From a checkpoint of a small transformer trained on Wikipedia: 5 heads of 64 (1 for keys and values), 7905 steps.
MLP neurons of a small language model. Each row is named by its layer, matrix (gate and up: input weights) and neuron, and shows model dimensions 0-191. Each number is 128 + 24 x the weight over its row's rms, rounded and kept within 0 to 255. Numbers have three digits each. A neuron's up and down rows have the sign that makes its largest values positive.
After each neuron's rows, "fires after" lists the tokens most often just before its 100 highest values on Wikipedia text that the model never trained on; "fires on" lists the tokens most often at its 100 highest values on Wikipedia text that the model never trained on. A number after a token or word is its count.

L2.gate1:147099160132123122180112119103169110113116125085129121133100158167146125107151141115125134156163153108099082125175165113108137054126141121112135113147093142119153135147140118087205121149139099153138092122099105151124127114130078155124134121138115163139161131112097124135116140079122152121121167181152116110134104144121152096157135170144144146181156120148117162130186081110108125128116167148121127093142125142150109087127127096166136156103137132120168164117154113085131142145105131147103114161099127157120170103112139089142163144108121125110142133184174154138164113179141110116
L2.up1:138163158124139094143151099093165113108129139095148089114170114085117116148128143136129132117114117099062125142148095163193164148125129120097158122140103131106131141121124113126138138154131114136131156111084087082119105119155112153148152120081115116073134145162165138139095109152157095143137161106126093155092149120157135160115082145110118160145165106148139118099133141131113165087151113161157124118153178132131142105126131141072131164142119152143129108072175156102136112176121139118125110141109103135143134129121125148141144103122122128140141105155139170104097133171106112121
fires after: "9" 70, "8" 15, "0" 14
fires on: "3" 42, "0" 30, "4" 16, "5" 12

L2.gate656:124135142117141117188133171146128140099148132092069165103130127133107131125102146168062071130116146151122104117142106115165122124209112186161116099135128090150170122095155144128166081137129122149158107129131146098158138092117147141106109114155136115113188129147140129116172103086092132104124138155129143140139096117126130139182125154111111096148123147111113159122106142129127101148147103126107128115115135108119126155148100092146129148133179143114083148159127109137111134136160092148091134102137079127177134105112138107131111135112094107150137130152120140172157144124133059100
L2.up656:125172152168149137106110133080114121147087139150138109139108123102130117152094125145092114114146147108139143183158097110119147156131132137128126172172124150128140196156152110134161171146109148133113103107114109138122130115088146120183114135134108134149133171127146133134173143142119158163140150176128158096127088134078122128136120126163159138105189122133114146143106168138118123136108111116156180085147122157160127109124116140183092154103118168113096127164100139115101125137157133148160111124144079111158172161134146143109141100129092139150137167170140144163114105152101127102
fires after: "|" 26, "2" 18, "1" 11, " " 11, "\n" 9
fires on: " " 26, "." 17, "3" 16, "0" 14, "6" 11

L7.gate423:168122136082139099148126140147122104102128111099093115154104130089065136173080121074146111091097107144147153172153134115143107139143122116119171110148108119171114128115115119094138121162146110124114109111135167134116161152102162103143146141099127100121139126126113158158145123098103145148091128098136129138113136129148152129147129126138102117118155090147168137112128093080152145150155110160123136167121140125123081123145162151156110172133176091096133142122137112149094096156184085189141104096158122134112113120094120121133143152084093106123101147143153137139141115102123133143
L7.up423:161110130074083148112109140104158128122144116096063118136135106142091087115145164112119127074128109119132108123176095153096148093123091126162099144173140143112133081168110125130135114160119133140140142167109103152163123143115117093074170134150106128096145129151166125126129124121118144116119112126084144098160142123156145105164107130130111116150149144130159121117126161085117153124152131128129130137172113123138119083133094152116141158113139118108132146107156139088172140114109142158148119137108124148114165089100126113125113181163077145122095104124103150115118173147108147137
fires after: "–" 42, " en" 17, "9" 7, "1" 5, "5" 4
fires on: "2" 26, "9" 9, "." 8, "v" 8, "0" 7, "1" 5

L5.gate599:102119118155119157168129091096150135117144100103096179127134120138148138119132115109124109162148174102129125196124121134135170124151129140124098137149126106110092099143137141128144114144168098111167123128187133128117126108062166131127125152115121151143121121141121073137122111135142102069117146113104114103119110120104084113117132166160093138148120122125111132124123098150157091159108151117106158125146156090073145165116154096158135112115181093136121149088130101112149147123097092126128118094091074131121064132142139130146112163149121093108141111167125156108127094144129087093
L5.up599:121107149145125167070148147096083124145115130196112121121120136152131136095159129109111111173152153102126143118171090161122120121160160115108125119132111135165137114142134150146150122126157141119128129117153076158160079125098162115129154131151121177144123149109139113133104122123105171153109137188120128167145084151103145116150095120134158130126162107164126105147098158162133115123081124106146154110150106124156117078131138159159126136154114096107133150111134133136095135103099122152123155102116106118124144135129140143139147153179134148124099127089108138137142140131126142089
fires after: "," 33, "." 8, "9" 6, "8" 5, "0" 5, "4" 4
fires on: " he" 36, ".\n\n" 17, " He" 8, " it" 6, "," 5, " Kn" 4

L7.gate801:099154147108107089175122146131110110138158095066125145120091090137125099149126099072112139114141128096124086102115151114104117153181130168155139115123118145097133110167175111091091163128145113110119132108170136108118116098161103166105117104134101106125108130112096136161102157087163174109134176169152113106135119163167125145134131169117090112126138176137157130104112137091093104154149147121142116098140112141152163124130072116114153122098100160119140116118102119126145171153109108141094140119122117099108122122078159138145124166121123094136129107160113115111109117171124075142
L7.up801:184158136083116143189091130122105085127122107075108148102141133120125142133115132131113157155100141098112129162173132152122128141150137146072158143190088105070112102128102123143121115106150157181123125104116175092186116149110085155123155129111125135141079108146113148121091107115122146139138133132144106134094154138194139148127134114150122102153112094116154126095158138135146114118145100110119115114128142140149181153158106129116099139103119136147111131102116137138151145127113118123104157150156155170102152114108120177136112120099081109104070105152137146099105129090137106118
fires after: " " 29, "5" 8, "1" 8, "7" 7, "2" 7, "8" 6
fires on: "3" 17, "2" 14, "1" 11, "6" 10, "8" 9, "4" 7

L7.gate407:135120131079131140133133156131123129115122092088137119168128145151082086172129121115126146127125168148101136115112162113088115164161118079139123103145093106074142133135109131114145142139085158139120105134109162156128139122138134183110074114132134121122094098094129100167105168106103142126130109123118150115130106111105131112140104165108153085118107143117182159115141123114142086155157147126121126136130115139109136113110104176150093158112157149121116098139112097138148113125126131104111035128149131104141140102144133145113121125091143122122160083138127104125133098129158109121
L7.up407:118100130101112150164111141075119163097114103141142144120144163133131106130158079134130129130131098131111124089112132149124115124139126102085128114110131118145136133162116126178133112139113152096138088135137105137122146149147144157090135091136140163101122166074106111152140126138117176134155154128065141088081118104116137095130134146118172119147082157070110148125088138135154125120157158138166129119152100163131126130130131155140091129137165172127095130120092195109124156134162124112120094129147144122127117132129108118156154118150106118133142143129155100148133114132144078093
fires after: " " 18, "0" 17, "1" 16, "–" 14, "9" 12, "|" 8
fires on: "1" 37, "9" 13, " " 8, "8" 6, "0" 6

L2.gate479:135146117094150128149096154142138128126111095128106150120106131127112085137166122089121129151094139120172108118119144120118107144150153167180202153125104148140118122124152107108094119195144122142155118097137130105180125100116082129089157156127088184103148141121122203121121144113151116108109101142122150127096099140131140199132120157138118125134171105131095182133128133081121084143123139102118137116104119101150130169122124132121145102143077157089114128163106130121091103112085110161168128107141121128109137089105097081123140170130122094180115086140175106126127168136152068117
L2.up479:120152120107142133135154149136143135110086102096088126112124132144128104071165144101121150183166073138109128114177162128123102085139142140134152128136131152128079142121120129109130129150158120116125118143124095125129111087148066151089135151151149160125111172115134183120093121105106123098141100108104130108116118107152128158120077128143174152165116115132084164126108114095117090116132154133122098105123092150146140163134121120107147115131111141092110146093125158107105154127124113148156165096133099113120154126110094131113100171155157110175106107159159143153114153152157101118
fires after: "\n" 16, "|" 16, "9" 11, "P" 9, " " 9, "2" 8
fires on: "0" 13, " |\n" 12, "ro" 10, "8" 8, "9" 8, "1" 7

L2.gate830:153140124137140105112136126122168121114115123138131100120156134146107133139166133119126065148174135113130165139138171142143129150133126081135125142175131151113151126161135127130128077132170087151162112144117127109111108150111176105218138174106126149168112101130055147157084089127107129105133162162114124147115123169160099128142140099116094145121171119134123185123135097136102086173103151157147112140132151124157129136119141144134109119095152148107126159113085148136143136144124109156137082128121127122128105120120131111136145150127097115128133128156151085115147113161116146131
L2.up830:134118152156115129129114151119154093170134159166094153144095125113129084121138085123147121126103078116127115119142122122146114139131110147137193127146165147119189133109098144150126140140132121130124133070097118167147147098111139100177152129174134129184076150111114157114104155136139134151146124121132125130130130113141152102183156119129157136124141112158089126122123138082114099146122170142158103136144154111100133086143147131148131137123138113139138100153167135142130108115119106168173172148134108130111129161122132136074127158071104100178085122156153098140138112112149073127
fires after: "." 19, " con" 12, "2" 10, "," 10, " He" 8, " he" 7
fires on: "," 18, " He" 18, "f" 12, " he" 8, " f" 6

L2.gate358:115140168118118148212115111089142124071144181138111110120090095160125131105109096113139120169128147150154106180148144123122133115138116144110142088085169121119172149151131112131152120123169153131106109152122143161131117112142144122161108132099130131153118091110144174097131136134141116098157157156142120128144107126106128144129102127153102149099162130131167099135128121091091094092117119181175155140133123182159167136120139133108147166119077146139129113116084132130151127129127122146132147128110112097143159150150108127090129175114126115143148098139153174154055131173096103094
L2.up358:107137146104116122200110084125136076108108120124140112138124175116138156112161133135141122136121170142115101134168183127148164134124147116096102106112107143160145115131131117135145129147180120129088152136125138144117146132134150154121175128131101175112124111162137073151115090106131158121123124156126124133142134157093165134099142208133094129102127090122154126131104121102163094103097112112116169135089135157168158114125126122156110131117145119098113110151102119160125110129151134089103151082149153141106130143130127114139110134107105136129146116117176144154128083170103137129
fires after: "9" 34, "8" 25, "7" 12, " B" 7
fires on: "6" 39, "3" 19, "4" 14, "5" 6, "2" 6, "al" 5

L2.gate1177:173123103130128104155173107138120112138143116143177117159086095128126138125130123110177147130164146120145108120140164133124138126108120089172133107167148139134166146133133090102127132189170092133117094133139106124147106154133099126114143177135107146165108121122130096127112113131170170131130129176202155144107142123108141125104114148152105131110138129141162098130126160096094141119126132102121125183109113121157160135158121125141098143145174149145104146144120140147164148129126146144137104131143164081108166137138099115147147125085115133146105133130142140146163106166152096133
L2.up1177:131139113111120114088106137084110089117126138107123104132073127140130151128106076125155117163153077105125163145129084146109147130181166129114163100137110137126146111075131116164096109163139137123114111143152129128144139121158150113149129135117164151156146098149120152132116129114130121102127107167161132125090079149138103176112141107106133171131104130146195112084093076130146118088145122138124144160088128129149162125148112144133159152147099140161117125160112116131152169133144113148121153134083161128158140120088103097118132111106090072145135139088168133110168167144092149110
fires after: " " 31, "." 23, "," 13, " J" 4, "-" 4, "|" 4
fires on: "4" 24, "2" 21, "1" 10, "0" 8, "5" 7, " " 6

L7.gate321:141100138150133094103129169122139105050135124150137161112103143155132140138114089160133096150148200118147134091149166138113136085169095153143181155115153144137104156137089132150156179148145096119126094131107141133124116100095175123148132139131127138129127145135103124115131103123111094102098103150065136109127141148129115133122121063159146165107133085155140133162105067122121101152122163129143129121133149134107108123105125158116105108148157110124098112129110121103161172124144139165104137127129130114177124100115116148119133127090097144122143146114136060126118111088130106121
L7.up321:145118122149139108115129116166115105143116117130111145107114126168136143101143115142109158146095147118113115171121142134115135066138153151096158126103123140086103148092124154129160135140135137149129108093156127180126165060139123114161132146167150174131126099156107091155077135069140106092074163121117105110142113135137085105164125114168108117134169092122127115168143146112100123153096159142135162103131133080144134166081167121122109144129124126181125129113132131108155162134126176131109154145119108122148152139159129144141114143150110110144125151167159109112121132107148110057
fires after: "1" 22, "2" 16, "0" 14, "9" 9, "5" 7, "8" 7
fires on: "," 22, "4" 10, "7" 9, "8" 9, "3" 7

L7.gate822:143126145088142136129121134105129138132122122125165100107091127154130159134126170144111159165143172143169146109121142090089140114126095092157098154170149116143121122167126145089165133156120112058147102139113151118160135156123154105145151156122126098125131119139136124178109150094131084149105093120142131163127170144123132146135083136098106112095103128156141164115144111144122082160112133121146129084123157144102094144103124117177093147127157103110156108079153119147124132114104060154151096138117118111169136091103115143129170137157130116141164122137154133147125129118139129118
L7.up822:135127122112098172143127144104117155121134143104170135099148125128118111105096160134113162124120152105146128090078106149099131108178127111132107122159108099099094150146143089141130130100133122118117096153118168119141186119130110134143143157115110127084146124138080141123145101135109094128127106107121104133120156174133143088118103157144167099074088138108144100134141176175111152108147092122192112075154126111131109120118102114102135105092089151161143153125136137093138168144121136122141125150111121138124126115135144119086143155177130116148126130139154146085130090111125082129
fires after: " " 68, " On" 6, "On" 6, "\n" 4
fires on: "2" 37, "1" 36, " " 19

L7.gate487:143098125100114117144095162113119078118128084155131125122151104105112117109095117160150151123102143123156092109068133132099153082175131135088179075133146117134097115151109115109138129151167118072113129114116144098125146117114125128117173149148111109098116122172093146148093147145126091130132142145138095150106101132119132118143132133108124119145144130112146120148166091093153120131151132133086190114092119107149107122110153132149158155112134140149096121119162067091115123154128143136072119086137169144086128098129139172110129116099113111140135120147175166121098128125107123089
L7.up487:206133193133111122097160146136150121099137161142135121140108146099138095141133141090108160110108154091112108141117114128111132154125144156156152118112151150120128083141126110161117153122083062126146119103127130155144152123090079163090150163131126101132097115123156113171098155127099139142144122159124184098138107091150133118133153149135099144120134134132143121159118142121109103132087134124115137155110171135160130124140118136128115146122080143149149126141123104137104115135108125106136109133128091120119151159167189173112111140113140145099106103119116157106059079129124129145
fires after: " " 25, "0" 12, "4" 8, "3" 8, "5" 6, "2" 6
fires on: "0" 36, "3" 15, "5" 12, "4" 9, "2" 7, "an" 5

L7.gate161:158102132123125144149093144154128135107133124148141143126108123163128172095142110143110130142111091150134092144109151090075144137171120171139145091154127104112138146105121113076127134159150107173122123097137156098131098105094157098129191176127104129128124112135118153165109133175139112113099156153150149130165141139151122144160118125131119127152114154146168128162146120096135122148087143148130142104129087149158160146088128174134155114107124147110103075089147098081094127139078139176117130085127121130121129096117113126125101141135106093163115123141165125138129158153143091118
L7.up161:134152129169140132120132103137136130122115127121128106171144096080141125170162095107159157138125131143119102124114139127113194151155148103083143119161119130107136110136095151141143171176136124119132126113113114119078105127176148086155167171128127189120115147144125118136088146135152136122102110133110103142147128132161114136144088122125150133132175114137151126151111107101161074147129180172100130119139119125143123143135160128129141134113185091114097096122141150127126111120147120124135096175133130131112155095127127088134129136106091119154137132133104144116146107144096110120
fires after: "9" 69, "1" 12, " " 7, "8" 7
fires on: "7" 21, "8" 20, "6" 14, "9" 12, "5" 9, "4" 9

L5.gate542:154119158102096108134110143137135150127136113131088145110058142154182138112130119116128118114110116135100152161156114157106086097108120141156179107149137095107122126128150158132162143141136139126138084148167117114136127134141112087152137109120074068117154101120145128154126131081139103131121123115133110149143140169131135096136075087150153167105135133134135117129145115146088149149093146180131153189150169088153133164108177144155100112103158107117139119104126111149150117102137137176167161110136116129174129065105125112141091133137128127086115133162156119087123114098143108138
L5.up542:152153129134136126116095128155130137179105140133109084118098072097122132142103148152109118137136119103131080141171127139112136138144127149139141121162123133149153140093151168100158064155121055117107150120098120127119136167122132123135138125131173131108144126138138134136118116150103109143123127101157114093110120114127180130130126122179131155117138176131178123119151120148146139128114127155138167131127161101159103138159099088164095182098145132111125109139079106121149114156133125150131094179102168129118114079112134072138150129132102113163144147162116124132144151145126168077
fires after: " " 51, " November" 10, "0" 6, " March" 5
fires on: "2" 35, " " 25, "1" 14, "0" 10, "all" 4

L2.gate1107:088125155112160104136165154133143111127116149088149154165151076153173163123153151139131066164140113129120109133102141152140118114116147136139158094125079133118105106120109111167149105122116092091114137102157111134132093107120136119081109155136110118121146134126094155126101136116147122110074113155151142117106075140118136120134095125149122154120124096091074174107124144130110114114106166163156131137131093129084127110136152125115129083144147106106141159121063128112158114073140054130151130164136129116118148101163090120135148130138126148157117106182141126102101156137147102115
L2.up1107:132154122122132082120089081132145121138131115067107139145136063136142098098086132130114154132110138121158142149119109153114157137109068183131144113130110104169095113164148125106193083094095120103170151150107133135154095138117095135129092113115131085104133158140129139137147161135145112130165149140123140116085110123103116188138133122141116128129132153130126128132092127133138161113134131133167142121098121109114097063149132151109111137105132160104110122152103123141114110160147113138104096137125118154122129106142155114166109095098115162179114105163115154122137133211134097137
fires after: " " 34, "0" 16, ":" 7, " World" 4
fires on: "1" 48, "4" 9, "2" 4, " Championship" 4

L5.gate800:110142119105132114183109144120143113099131094145103135134131181143123083100125145158152137128126121134114146108134120104116119184167123171104134163153189146080137135147169143113117119094097158068118101117103176138178128122138142123138127154151126127119131099156190117093123118145141133126138132131082129137129163160158092151143114136115112106159167108118139153118137106104115088149166101152112149115167109139115128142086076064119083182119137099116118090134135155092136111164105126123161111158129110172153107122164154126142153087110110097089164093132121139145128102154163131102
L5.up800:120130145114119108116108157118098133113132138153111145120162106113152117138143112109091114141099141139104146130158123081128048153165123112129137130142115133123164107120140168152176144124150132115112102134111132137133126096140145121094138116106128141164156149098088169130100114121093079109136162139134117120109099121123133131128109135113140128133146160142119141136132079095169130133112140125146169112155113148162101124129105095145127153142125173067116105123134097103155089118139131145135130112166111111127141105149119099089106192138100089147147171113102112150176142105101114168
fires after: "|" 20, "9" 18, "0" 16, "–" 10, "1" 8, " " 8
fires on: " " 20, "0" 14, "5" 10, "1" 10, "9" 8, "7" 7

L5.gate1138:116134130104160171139116137131196090171125071120118126136159131119168131131176164115148145140165137109108125153090129094120142099160158121139102156168132133150146111139139134144097103194145114144121133151142122135104146107133162117117144156120105166157162122123166135149134102088144124114150120168101131128108159133048161111101105188154092147132163107135165171133073124132131111134105120071129139093126090137097137139121145107153124152152185136135114151142111152130107102122095120116114079084121144108158112103102118116137119132120103135126151101157119133157169094137139118078
L5.up1138:145111141151098139105201141115138151143135139177118134123084155106099110098118092117156090162162138121092160105154100103090119121162171156056145153068148158129097141132142161148079167150118159114146116089123100100173125106150144113126145108133110157167116144157092126103145151111109132106087149113102152163104144139120112151172137100137145111131157118147091187124141106135149131111108170129143133120109141124140132103149094113138106105100133129126100105129160144148146150101132109163142114141108129121144162114130129105139158151137155129141113156135123141140158155123132098120
fires after: "." 48, "," 33, "-" 4, ".\n\n" 4
fires on: " He" 51, " he" 29, " she" 9, "He" 5

L2.gate858:122096145103125090088133117110124085093132122135111114103125160115120129128095133139120164122103113164153062131136132104122162153155118143133109114139166108176115136121141107113134144138163162117092114134131152114159124141106129132157137088105152135119136152135107146138101115126114108142114122129082149111127183190149115121085151131098136135130151158139150068078125173154137162130107123152092104111128144149137178140130113134122126147114130125157135058097132162121135104126140109122096136147133170138109116133142139089119138106118121122075147167158114111154131118129138157139
L2.up858:088074147101107101103165168173106150098122110109096176127134150118110104119094153119107094159141126131126105097126197082149089120123159188138111105146146114138094100130176119123140103152145121117103100132086130126103117146096131120157155127149128143116117115136063139163166141121088090141107126103125157094108142158124138127107137146134110092167075142147186102091130128122140112153068125139128144161135132115121125145125090118149075103122151095101156088127137106127138131150089128125124146127134119144113132123152113143132081136149134090108125154159162111137136144126164132140
fires after: "1" 35, " T" 10, "ut" 8, " N" 6, "0" 5, " " 4
fires on: "9" 35, "2" 10, "az" 8, " An" 6, "ag" 6

L7.gate54:180113138125141100163119130105165139133139110113086120152105140104160135098103148131136175138174136138132114126096159111123140158173154142120140133146089146161063125141141132097125130161110119146105108124108126151150137103093136159109148166138105156123100122098144112134064129139106127090133128143156095122104091089197131114121100162083128170131102146126147137118136122156147097163139090125103128126136100145147131093118138133125148159107169122094150142087128137089114114110154141122096100137119145145154141117119113131142122120084119131143120158101075084179111129135108120095
L7.up54:116127153105144129082121141134141148120148139109115145101108140093130103144108139111138132128167158129165167113103137159091142116129087102105108132164137107135128134155140101159098112134181153138168117150143146097152140115098113108165123134114153128154106164138140120155087062095112167141127130154168124124141115119158139137094133110178179150130132161127104102158111124155112171111150122095124163146146122130174119162071149083112107159106116136136134100150129142136130114120158087124132120152116124111159118116126108123105168101164156098099129096115128146123154068136094126103
fires after: "2" 17, " en" 14, "|" 11, "-" 11, " En" 4
fires on: " " 33, "0" 17, "c" 8, "r" 5, "v" 5, " d" 5

L7.gate1219:141122102114112122149126131114133129151164094052138144142065169111091172171084113102117127117107122092130131152117162095085143131097081131160115139154099115095097105114113147092114138132108100126089120132130135134155112097106139136090125100153121109142117114163171157134138124139157142111107157135171098094116127111108145128142152182150185133149075161124120123162094123104105131123165134102174143135130144135089122153134126125123129142121136123152107098141111126109144146109135107145163100155143111111100114081113162103137115100128088129165119095130131122153122131147114099156
L7.up1219:155125110119105101139129126145137174147162154173146091150093163127096134179081102093101140083162103101097138145112144138099172166124149109100111137122161127090119103127152137131113139146138119103140122130130092175138152142089139137126116163120113116104119166136158163127147173152154127130103121158115139165117185124082145114157164124144145119090115115146152113155121165089125134119107106129135134105113164147158123144127140155114103128129172132151111165087121103195156138131110128129110091118164134144114149109161113180151108126110099133130094122102154118110083106116124122132
fires after: " " 62, " (" 8, "–" 7
fires on: "2" 55, "3" 14, "1" 9, " reg" 4

L2.gate1207:169127155090126117133139116148160108118120129143087114132086117137134148130164155108111131103156148128143136077143164104108120063150153130119182124164142118111108125121120139135132123171136116143173156160083138074124130117132150142141144175161129148185123151136092098140095106133146174105101148138116129122155112129152159153124138146139114124164106133146132114105112104103146092119158126154109140133132113136131139134132125113156116146097143123111129067120124110118143144154149159151161141147139156083141138126126102134108114155096108131178139124184139107144172113107144104098
L2.up1207:150171166154168078149129096112088145122139113146147097118140090097115090142160090222136139125130157129113120133154076109080138105118112110145142137134136148134123118146114151103134122096094143084121119085067107166152108104151102104148123099165152123104105125141155123120133107135138136153144122155127113154126098094143115128128143121124137120128154111092152114124150144144135169142112150134135156154175171147105103148143149098145151123139129178136136140137146059135100156149135124128104109125132098146132121141139151181153097091091109160133164140168170130122126110084131098125
fires after: "1" 26, "8" 23, "9" 17, "4" 10, "7" 9
fires on: "0" 84, "5" 8, "3" 7

L2.gate205:194124164121130105165133146120097107120133119126125092090109117144124167147140128143142136178139127105150105149172159122128098130166153103094153063149125104101172105100093114076130133118108140116140132135117159167110063112146104143130146136117162122166169131121084082138114114114153142160141118160128124145149124131129107123123182129124122143138130130134112120123195156102113082154127156134116126107092120132122101145171165151162181115138134187085145124123116120121122158137124131129127138109127145118121108097065137100152130117101146156128090104159119120152141139104101117088
L2.up205:147135146171142120143149132134130089092144123154116141132115119133112118148155107075163122139152111109184129131149126108151117133184168111111107117111128083121172140113112117139130147150126173150083102126125142151108123141129105169136121096131123142157135147087120085131155111108139151137126164136108122123162099153116121147110162151138133127166145172115150122145151171105132097126106144127088138121104117129091144156167119151126171154141128161110121133109121120197095113131119106163149141102106097114123116112072152163135115134113114165174134166133119160130182184067107077130
fires after: "8" 85, "7" 14
fires on: "8" 36, "9" 17, "7" 15, "6" 12, "2" 7, "5" 5

L2.gate442:139127130077138073167106139131087121061158121103121181152063123160131083084115084126134096093106140094117111204111119155136085146109117150130184150128120115144122130138122162131146118134141116104130099145114185149189110102121072105143091108138118160125097108112090117128120135074142139136103123153168118107116123122192124169140121140144111122116133143135152102148134143137106130145136129140116123136148107104173132173144105109119156137135105077107130133125091126139112165153103132137119140157092129136131122115108169130151114143166117144120151120146132110161134135078161109093
L2.up442:141144116088133105116114142130122161100144144136130165162113144137145083099100113110143125112130093104128089181151130114150087113130140121123159130131079117155143141124120142124141112129174118106097102138144169133143121134149075134150074086145124174124137125119096132125125127083145158183139163128166153096144124130154073133138130124140147137101131141129096075154146155115079116133162130135144100114146063158168119162143129114114141095106121098127120151115074170153111180165103115140130155152107138136114125152105176167117099151170141160137133141115114134121151161098139146119
fires after: "0" 19, "9" 18, "1" 15, "–" 10, " " 8, "|" 8
fires on: "1" 22, "8" 17, "9" 17, "0" 17, " " 8, "4" 7

L7.gate93:142134088119123114164108129187144114164151152085118133080130149143119117141100148137143129155131119147110122156125129127103147134141132103150135120132127150129159154151085135097139174137147110113130103172103120152152092106110156119103130157110141111132136127130119139126096152096148093166110104109101091136125145151136130151142120126178147102151125142164119120123099106140158169140113147139139124136123181125118067125162111144124135100151121086141098100115139076126084188109095137171081107131162148158121148129148139116141138127143148108153141111126145121157046149099115138116
L7.up93:155099149149111115134167136137133126073116131166150099110163163121093110096115144117081106133100152090150133113120144150134153132139118096127165131130159118102130141124147094140107145143136153143148097124146137102132164170143119164118100161132175118121121175128097116110123129097096116159140086117134158137105192126128141172184154123153152121141103115148137074111147145141101155115130100144131126137090102136110143137099144135129115129136102150150129121089102107149161148143122118145133138129147142147130106180159144157093125113121095147109133108197073183116128124080145180132
fires after: " " 45, "2" 23, "1" 22
fires on: "2" 33, "0" 20, "1" 16, "7" 9, " " 5, "3" 4

L7.gate1031:150132134111114088203138164111125139079144125132153153100157108134133173125154118137165118157098149130143090114137116092165124164121140176143120083148116122054126078144158117121148105134085092105088119118111082127109083167098107094086092150130153121137141139149104134123138107098118070140149168108135163151086101112119139115163100129171091140140110143135132133139124137082148112144159142152131119139143155114144118133126138127123132161112146148113132150172141107114115101180115162138111106100128110142140128098177132131160122124118157109076125110130130148143137142112133125119
L7.up1031:142107101134147089112089140074154138113141132113114142138122167111155125136140114149125082154134121095147091140132133152150140127152093113086098088123116135168162180075146104141069145148171115096160108103132094091097157132188056175129127130181164096125134154163125123053146090141117147191134109147138113115150116148136093156153125138149167149146128092126144071095136101117117144149164128159112123087117067144146161178131117148132154124147132137177155128094134150123117123112124143130171122115111115131111124162127085140167158139151128118070121135175127154134133155124132161167
fires after: "2" 24, "0" 22, "–" 8, "9" 6, " " 5, " Tur" 4
fires on: "0" 28, "2" 14, "1" 11, "k" 5

L2.gate416:148135129116139108152109145137175094137129124164113101151093131174137099141089118100157103139141114125132117176140121111135112086117142125105168082148108131117099113116123089087124118104163117163119124109123159156137069141110086146114161132111136152127123148120094127095144109112150147157129120138134138141121138154114140174142135181110144147122165120114136144107144174078104106153121149088087141114154120162114119194147140110142137130132148121128123092127136086111118141180112129104076126102131125122101115062100143173103109118105118125158095123106142153164137151158126102076
L2.up416:095176159154154096112169169132074091107133143153108127149109099142071110120081104148107146105125111151166136130142153116121131158110176126127117140105093084117101148107115109106158138177146121116123127127116122112110137110148108152102142091148156162136143126138132146138105122132142150148080139126156105168101128141164146126133120131164135131154135169144149140097124182085112087134141110136093121099122092136129116113159124124178129155095105139104122126142140129123074120163122128141112139145081104116141157132119123115157119136095079139194162122145110158108141144112148100115
fires after: "9" 69, "8" 31
fires on: "9" 36, "8" 35, "7" 18, "5" 6, "6" 4

L2.gate408:151101118094089094156141106169163123153126133115100112165151132125099092120129113116102112099090134150133082159145148143154109129134168139128138111117125152101142125157087106124131108156166103125127100147088134123145094169120120150143091107154094135098101127109110127142104112099118109095141104141110107171088145142201148113136149137123106134083131157151141116065147091116146140118131134151116132166131120135174149120153149137148133138149162145084171098133093128121155129119093085143114164135112131108120161154148132111120186159124122132130125114149155144124147088115122073148
L2.up408:159154129126154123142151117153124114085123110134136151145133124161162146144163119138099132114157119124147104180193122164144120063149121089090103092129141070118113088111111116087158116134148122116132117139096112102165088121132155120132107116110126151119144148115130126135123118114125175133124127130174103138142122147131119080108089151117148142143156169137123121121141126091170163112116162119112090139129152133110114164146115135163106166149141148121121167108102125155157112147132171141121157142084166133106166075140153127174122117114116155102158133126124160156143127177129063112
fires after: "9" 73, "8" 14, "7" 7, "0" 4
fires on: "3" 33, "1" 27, "2" 16, "4" 13, "7" 7

L7.gate145:111106136139128115138115104174107122124131100126098167154163112127097123166091127125111154106129111121107138109078129131139183107164106116118134147158140174140097080106116155102091165123119160132120127131116118119143109117122193148107110148157136132102082112084134126153087147107145105114138138177102121137123162100123140120121138139113127115100136159092163135104203116108159069147124120130102139120121111180136108123088110135130136161120137133125136119175116120133118166096175161145115107118156116124126123122101092098075169156130096085120140115168116139156118103156118117101
L7.up145:154134139102131104114108162096152138115134117120099099101193135127120136113127098101124163158131114125143141121106123115146114119141119172140099094136093116101105135120154132121123124117166146103115101161141145100143161124078148122134104184155088116126128142123117121141080110153092118146142142148144093125175097177145150130068094124109142109115129148090124175106175124130151142125108119147163123095135097156085105122179131168095117114146143163121092109092178145157116123101155111167154109132113094103141103141119134167132155111150133068103109107175120128153140063129129128129
fires after: "|" 39, "2" 14, "0" 13, " " 12, "9" 6
fires on: " " 45, "0" 19, "2" 11, "1" 9, "–" 5, "5" 4